Weights of a small transformer language model.
Architecture: LayerNorm before each block, learned positions, no biases in attention or MLP, tied embeddings.
Training: a variant of Muon for these matrices, 228M tokens, 13941 steps.
MLP neurons of a small language model. Each row is named by its layer, matrix (up: input weights) and neuron, and shows model dimensions 16-111. Each number is 50 + 10 x the weight over its row's rms, rounded and kept within 0 to 99.
After each neuron's rows, "fires on" lists the tokens most often at its 100 highest values on Wikipedia text that the model never trained on. A number after a token or word is its count.

L4.up202:50 59 45 60 38 53 50 61 53 50 41 56 44 59 62 61 38 46 34 57 47 50 34 64 48 48 44 47 41 70 46 50 52 47 72 53 48 47 69 61 57 52 47 52 29 54 59 30 57 40 48 44 41 46 40 66 67 47 41 56 48 49 49 62 51 52 66 43 64 50 66 66 50 62 47 43 48 64 38 56 34 44 38 43 60 58 39 39 65 63 43 53 52 61 59 48
fires on: "la" 20, "le" 15, "lo" 12, "man" 8, "il" 8

L3.up385:46 55 56 66 48 54 58 49 58 54 52 61 47 54 41 46 27 50 59 65 44 46 44 49 46 40 41 29 54 58 53 62 60 57 38 67 38 51 56 61 65 47 46 58 56 31 38 43 54 60 69 48 54 62 49 55 43 55 48 34 44 68 33 58 58 59 51 48 49 54 42 62 60 44 38 45 46 45 46 53 25 78 62 31 53 69 67 48 48 50 44 56 58 32 50 47
fires on: "s" 41, "k" 28, "c" 9, "l" 9, "t" 7

L5.up380:28 45 52 50 53 57 32 43 54 25 62 51 42 48 46 54 49 33 50 46 56 43 47 42 38 46 16 48 37 57 55 41 35 48 61 39 56 50 56 57 42 56 43 53 40 54 56 51 59 32 46 51 40 49 46 51 43 47 58 40 48 57 49 42 51 53 58 34 41 49 66 61 45 52 62 61 39 63 58 55 47 54 44 32 50 47 44 64 54 33 40 51 35 59 41 51
fires on: "le" 39, "er" 15, "c" 8, "der" 5

L4.up96:36 51 40 36 53 42 36 71 39 45 41 65 46 58 50 53 47 34 43 47 36 43 50 58 42 56 64 40 74 52 63 59 58 32 60 55 65 52 80 46 58 52 58 60 49 66 48 51 57 59 40 56 38 40 56 61 59 32 46 45 56 74 53 46 36 42 44 68 39 40 48 62 40 56 46 66 37 54 43 38 49 57 44 32 36 62 50 55 44 42 41 74 44 65 62 51
fires on: "le" 42, "ol" 10, "o" 7, "re" 5

L3.up298:54 57 47 47 37 61 28 60 50 36 56 59 54 40 18 66 41 63 51 52 41 47 38 37 58 53 43 54 51 43 30 61 43 56 52 34 29 59 52 51 54 58 55 64 21 53 41 50 70 82 54 49 43 56 51 65 38 49 60 48 49 55 57 52 52 58 58 43 49 63 51 52 41 44 38 46 45 44 44 46 63 51 67 50 45 49 53 44 51 49 53 56 57 53 39 47
fires on: " imp" 23, "la" 16, "et" 10, "ard" 7, "app" 6, "g" 5

L9.up204:52 42 53 46 55 66 71 50 45 56 67 62 49 49 61 56 36 47 46 54 55 60 41 37 84 54 53 53 45 58 72 68 63 69 55 50 50 50 56 46 47 33 62 56 32 52 61 57 45 52 33 48 38 55 54 37 50 58 44 55 56 47 43 44 53 45 57 29 40 56 58 57 41 43 59 50 46 52 56 16 36 34 55 70 52 48 65 58 44 47 48 54 39 57 38 37
fires on: "p" 22, "g" 21, "ce" 11, "n" 6

L3.up260:60 67 55 59 57 42 38 71 40 58 53 50 45 53 62 44 49 35 45 43 45 62 70 44 53 39 41 28 55 47 38 42 30 36 50 46 49 71 69 49 64 44 67 32 56 38 48 55 48 34 48 45 62 73 50 70 66 31 42 42 33 67 45 43 53 40 44 61 46 43 60 60 57 55 45 39 62 50 53 46 67 47 55 40 68 52 62 41 42 44 60 55 56 31 42 65
fires on: "u" 15, "min" 11, "n" 7, "y" 7, "ș" 6, "en" 6

L4.up157:63 46 47 53 47 46 72 58 64 64 52 49 36 42 63 42 41 42 24 57 56 55 50 65 49 51 49 55 40 57 41 39 60 46 52 38 69 48 48 64 66 54 47 55 40 37 51 40 59 53 44 65 82 52 60 56 67 61 37 46 59 45 62 50 44 63 48 33 45 63 52 65 67 48 43 60 41 37 38 45 59 48 47 36 47 46 54 41 54 50 60 63 49 61 54 44
fires on: "et" 18, "il" 10, "art" 9, "ic" 7, "lo" 7

L5.up298:52 47 48 71 34 60 86 50 46 62 54 55 50 43 57 45 50 56 59 56 41 40 41 44 63 44 58 48 51 56 55 51 74 53 43 47 33 64 50 53 44 42 57 34 47 43 40 39 52 56 41 36 49 65 38 46 45 55 53 62 40 78 45 47 37 52 50 45 41 37 61 47 58 36 43 31 64 53 39 56 61 37 42 63 31 54 67 54 53 42 52 55 49 46 53 46
fires on: "ent" 46, "p" 10, "aff" 8, "n" 6, "leg" 6, "N" 5

L3.up176:55 59 43 50 37 37 40 53 52 59 41 48 55 60 41 61 71 47 41 60 69 72 48 49 52 41 18 41 48 50 61 54 36 68 27 52 57 41 54 48 45 66 53 51 43 40 46 65 60 63 51 66 50 37 59 56 40 26 48 49 31 61 55 39 43 52 64 48 48 58 69 38 63 52 54 46 39 57 50 50 37 51 56 51 65 35 56 51 55 42 44 45 42 73 42 46
fires on: "age" 26, "act" 23, "e" 19, " game" 10, "t" 9, "ate" 6

L2.up428:55 56 52 50 47 40 56 56 53 49 37 56 49 45 60 61 45 42 60 51 47 54 38 52 53 60 57 57 68 59 52 50 44 38 71 43 36 50 63 50 53 37 43 62 37 51 67 49 59 38 47 61 40 58 53 43 62 59 60 15 50 41 36 61 40 48 56 66 56 37 68 52 19 39 41 49 30 44 49 39 45 57 65 43 37 63 36 31 49 48 36 57 49 40 60 57
fires on: "lo" 24, "an" 11, "o" 9, "la" 8, "ight" 7, "le" 6

L3.up35:39 41 35 39 28 44 46 46 50 62 57 54 61 37 39 40 45 48 45 52 47 59 30 51 43 53 56 47 39 54 50 59 72 54 64 62 39 50 73 48 67 62 74 61 65 56 55 50 48 42 33 35 51 37 50 39 61 66 49 41 50 46 58 67 48 57 45 47 48 53 32 54 30 35 58 58 46 64 43 45 46 46 58 54 54 44 32 54 37 48 53 36 39 44 55 46
fires on: " York" 26, "der" 6, " Central" 5, "C" 5, "D" 5, " Washington" 5

L4.up371:44 59 35 60 47 37 41 43 68 53 54 53 57 59 51 40 49 57 46 59 38 60 34 49 61 47 49 52 55 49 45 53 52 48 40 61 50 47 55 49 64 54 43 50 25 50 49 36 74 59 62 56 36 52 67 73 32 30 52 60 51 49 47 64 49 56 55 50 35 50 47 51 56 69 58 28 45 59 25 44 47 52 60 67 44 52 51 51 41 65 66 50 63 50 49 56
fires on: "il" 34, "age" 22, "ic" 8, "u" 6

L2.up148:53 75 56 49 39 54 33 42 63 59 43 42 51 51 43 23 40 65 50 53 54 52 42 37 63 50 55 38 53 49 53 48 47 60 62 43 61 73 60 52 72 35 51 56 39 51 43 53 45 64 43 46 36 47 33 43 50 47 44 56 39 64 45 44 64 74 32 46 49 43 61 57 58 48 51 32 44 44 32 46 44 52 55 52 46 50 55 58 51 58 42 34 53 43 46 44
fires on: "g" 18, "ra" 12, "ce" 12, "fe" 9, "har" 7, "ec" 5

L4.up285:66 75 41 61 60 41 53 54 60 52 53 56 52 48 30 56 58 41 29 59 50 48 55 51 55 59 44 46 55 37 57 38 57 51 50 64 41 51 68 51 60 50 44 55 48 44 61 50 29 54 48 57 61 61 56 50 66 49 37 70 46 73 47 38 60 43 34 37 52 46 63 59 60 48 59 28 56 52 38 48 60 47 55 46 58 48 50 47 47 35 51 40 44 37 52 52
fires on: "en" 23, "amp" 11, "ten" 8, "tra" 7, "y" 5, "or" 5

L5.up359:51 54 43 35 54 70 64 53 46 49 45 62 55 51 48 53 51 46 60 64 46 50 53 65 50 57 42 60 41 41 40 55 40 35 70 30 44 44 58 59 44 41 49 64 32 56 41 38 69 55 42 47 55 41 62 64 43 60 39 47 55 48 44 65 38 53 68 54 35 59 48 40 61 40 42 50 47 14 48 48 62 39 58 44 58 46 52 34 47 47 25 48 46 55 52 50
fires on: "le" 16, "ard" 10, "ine" 9, "la" 6, "re" 5, "n" 5

L3.up166:60 59 51 52 37 54 45 28 41 43 35 54 72 57 66 65 43 60 53 50 69 49 60 60 51 58 58 56 51 64 64 45 56 43 51 63 54 59 60 57 49 59 46 60 44 51 66 51 29 48 51 54 59 35 53 50 34 57 43 39 58 55 54 54 51 51 55 39 57 58 57 46 28 64 34 35 46 49 40 51 45 60 63 24 50 62 44 44 37 44 41 42 44 38 68 59
fires on: "ur" 22, "n" 17, "g" 12, "an" 9, " g" 8, "lo" 7

L5.up410:36 57 52 40 33 44 52 57 53 35 43 53 75 52 65 65 50 34 50 44 39 52 53 60 67 52 49 50 62 46 40 62 49 40 44 37 40 67 53 37 53 60 55 46 39 60 50 45 50 63 51 42 34 58 70 44 47 46 50 54 64 52 35 50 40 36 43 50 57 51 64 45 46 50 48 52 57 55 45 50 54 51 71 45 51 51 49 42 52 45 53 51 46 45 64 52
fires on: ":" 18, "la" 12, " met" 8, "gu" 7, "ar" 5, "op" 5

L8.up182:51 50 43 57 51 41 44 72 52 42 70 39 60 47 38 35 37 53 44 55 52 51 48 49 49 41 56 26 58 58 52 35 61 65 51 48 50 42 40 43 63 57 47 48 52 48 40 63 41 54 42 61 68 39 53 45 42 42 38 45 61 59 59 45 52 44 67 46 48 31 32 37 48 58 52 59 38 51 60 50 32 53 73 63 56 45 64 53 35 50 58 47 46 58 34 36
fires on: ")," 27, "r" 15, "re" 8, ":" 8, "t" 7, " Country" 4

L4.up368:54 55 55 42 64 62 57 54 39 43 56 35 62 47 39 47 49 51 32 44 39 51 50 44 52 41 54 48 48 57 59 43 57 63 49 45 32 38 73 34 55 38 49 55 68 57 54 73 51 55 63 67 52 37 47 50 60 47 52 27 65 70 55 54 44 44 63 49 56 48 61 51 54 44 58 49 51 45 54 59 33 31 56 54 37 56 58 75 38 44 63 44 29 54 39 61
fires on: "o" 13, "re" 11, "y" 10, "leg" 9, "im" 9, "r" 7

L4.up8:58 66 51 43 46 50 59 52 52 47 52 65 27 44 51 41 48 49 42 35 52 49 32 52 47 36 58 46 40 47 46 43 52 43 32 59 61 83 34 42 34 60 49 58 58 59 31 53 64 45 60 59 63 44 52 69 52 52 50 55 50 56 54 53 34 38 58 61 45 48 52 59 68 64 46 29 43 49 37 63 46 64 64 55 44 64 41 53 40 53 50 45 43 64 43 40
fires on: "0" 12, "1" 12, "4" 10, "3" 8, "5" 7, "2" 7

L5.up238:32 57 66 51 44 26 43 41 52 57 55 49 54 41 59 51 70 40 51 61 45 66 49 69 60 58 48 49 34 41 49 46 31 56 48 66 51 52 51 49 53 53 35 42 45 34 51 38 49 55 40 55 48 48 70 33 46 52 62 45 60 44 47 56 55 39 43 57 46 57 68 49 47 67 59 43 32 52 49 41 34 48 52 41 48 39 64 41 58 54 65 77 51 71 37 48
fires on: "re" 22, "age" 16, "one" 10, "t" 8, "ar" 6, "u" 5

L2.up427:49 64 33 52 36 59 51 41 49 56 71 40 47 47 57 43 55 36 50 45 45 61 41 61 52 47 51 54 51 55 39 56 60 42 57 49 43 67 53 40 47 56 35 42 47 52 45 30 42 48 50 36 54 66 60 64 54 43 52 50 54 49 27 38 54 51 39 59 49 56 66 56 48 59 45 37 30 57 39 35 29 64 51 62 48 55 47 52 29 51 62 41 55 81 42 40
fires on: "age" 21, "3" 10, "ri" 9, "u" 7, "one" 6, "4" 5

L5.up120:52 50 44 53 51 59 54 62 35 55 40 49 61 73 40 47 60 34 45 45 45 55 41 38 46 43 34 45 41 42 62 84 64 70 42 49 45 54 44 48 66 51 56 51 47 35 38 44 52 54 60 66 36 53 48 63 55 47 50 37 44 52 59 52 50 36 54 48 34 42 43 59 38 62 35 63 63 30 51 57 37 49 59 39 69 52 57 43 53 48 40 46 56 65 51 43
fires on: "t" 31, "s" 13, "at" 10, "am" 9, "b" 4

L3.up225:48 45 57 59 37 57 71 57 40 64 68 51 57 33 52 77 37 51 39 55 55 57 53 37 45 46 54 49 55 33 40 47 61 54 56 63 40 51 46 51 57 46 41 48 55 67 51 49 42 51 63 40 57 44 27 42 25 46 52 35 54 35 61 45 67 49 53 50 42 44 62 50 58 37 61 50 53 46 66 49 50 52 71 34 41 55 63 46 69 69 65 50 46 59 37 47
fires on: "re" 13, "ation" 13, "in" 13, "d" 6, "is" 6

L4.up162:52 43 59 42 55 41 55 63 31 70 52 41 55 52 57 55 44 53 40 48 38 49 59 67 73 38 58 36 57 41 52 59 46 53 40 41 32 55 48 61 39 66 35 53 39 40 29 50 54 46 60 49 31 47 53 48 45 41 47 49 67 58 52 57 35 52 48 50 59 41 66 56 52 67 45 42 51 57 53 45 49 61 52 42 51 42 33 52 59 51 58 44 45 50 37 44
fires on: "s" 43, "gu" 22, "um" 8, ":" 7, "gg" 4

L9.up202:42 52 54 48 51 27 54 61 58 42 57 57 33 47 47 59 49 45 34 54 49 51 47 58 43 58 57 58 43 48 55 52 48 56 57 40 61 43 48 35 55 39 52 56 55 45 45 59 58 37 70 53 27 60 58 37 48 42 62 47 77 69 36 40 44 51 41 61 57 52 80 49 49 66 47 58 45 38 57 68 39 57 34 35 69 43 33 43 57 46 40 59 49 53 52 54
fires on: " as" 20, " " 20, "re" 9, "s" 8, "l" 5, "n" 5

L4.up26:42 35 32 56 62 34 26 54 59 45 56 57 54 66 44 56 53 37 45 30 66 53 47 49 45 40 63 54 54 52 70 59 55 57 38 50 44 47 66 40 48 76 34 63 49 44 38 54 56 65 53 56 34 35 65 47 58 42 62 56 49 52 44 68 56 55 61 61 58 57 32 38 41 56 59 55 49 50 44 64 43 56 45 36 44 57 50 34 53 40 54 37 52 57 46 50
fires on: "-" 19, "ute" 14, "f" 12, "s" 9, "e" 7, "way" 5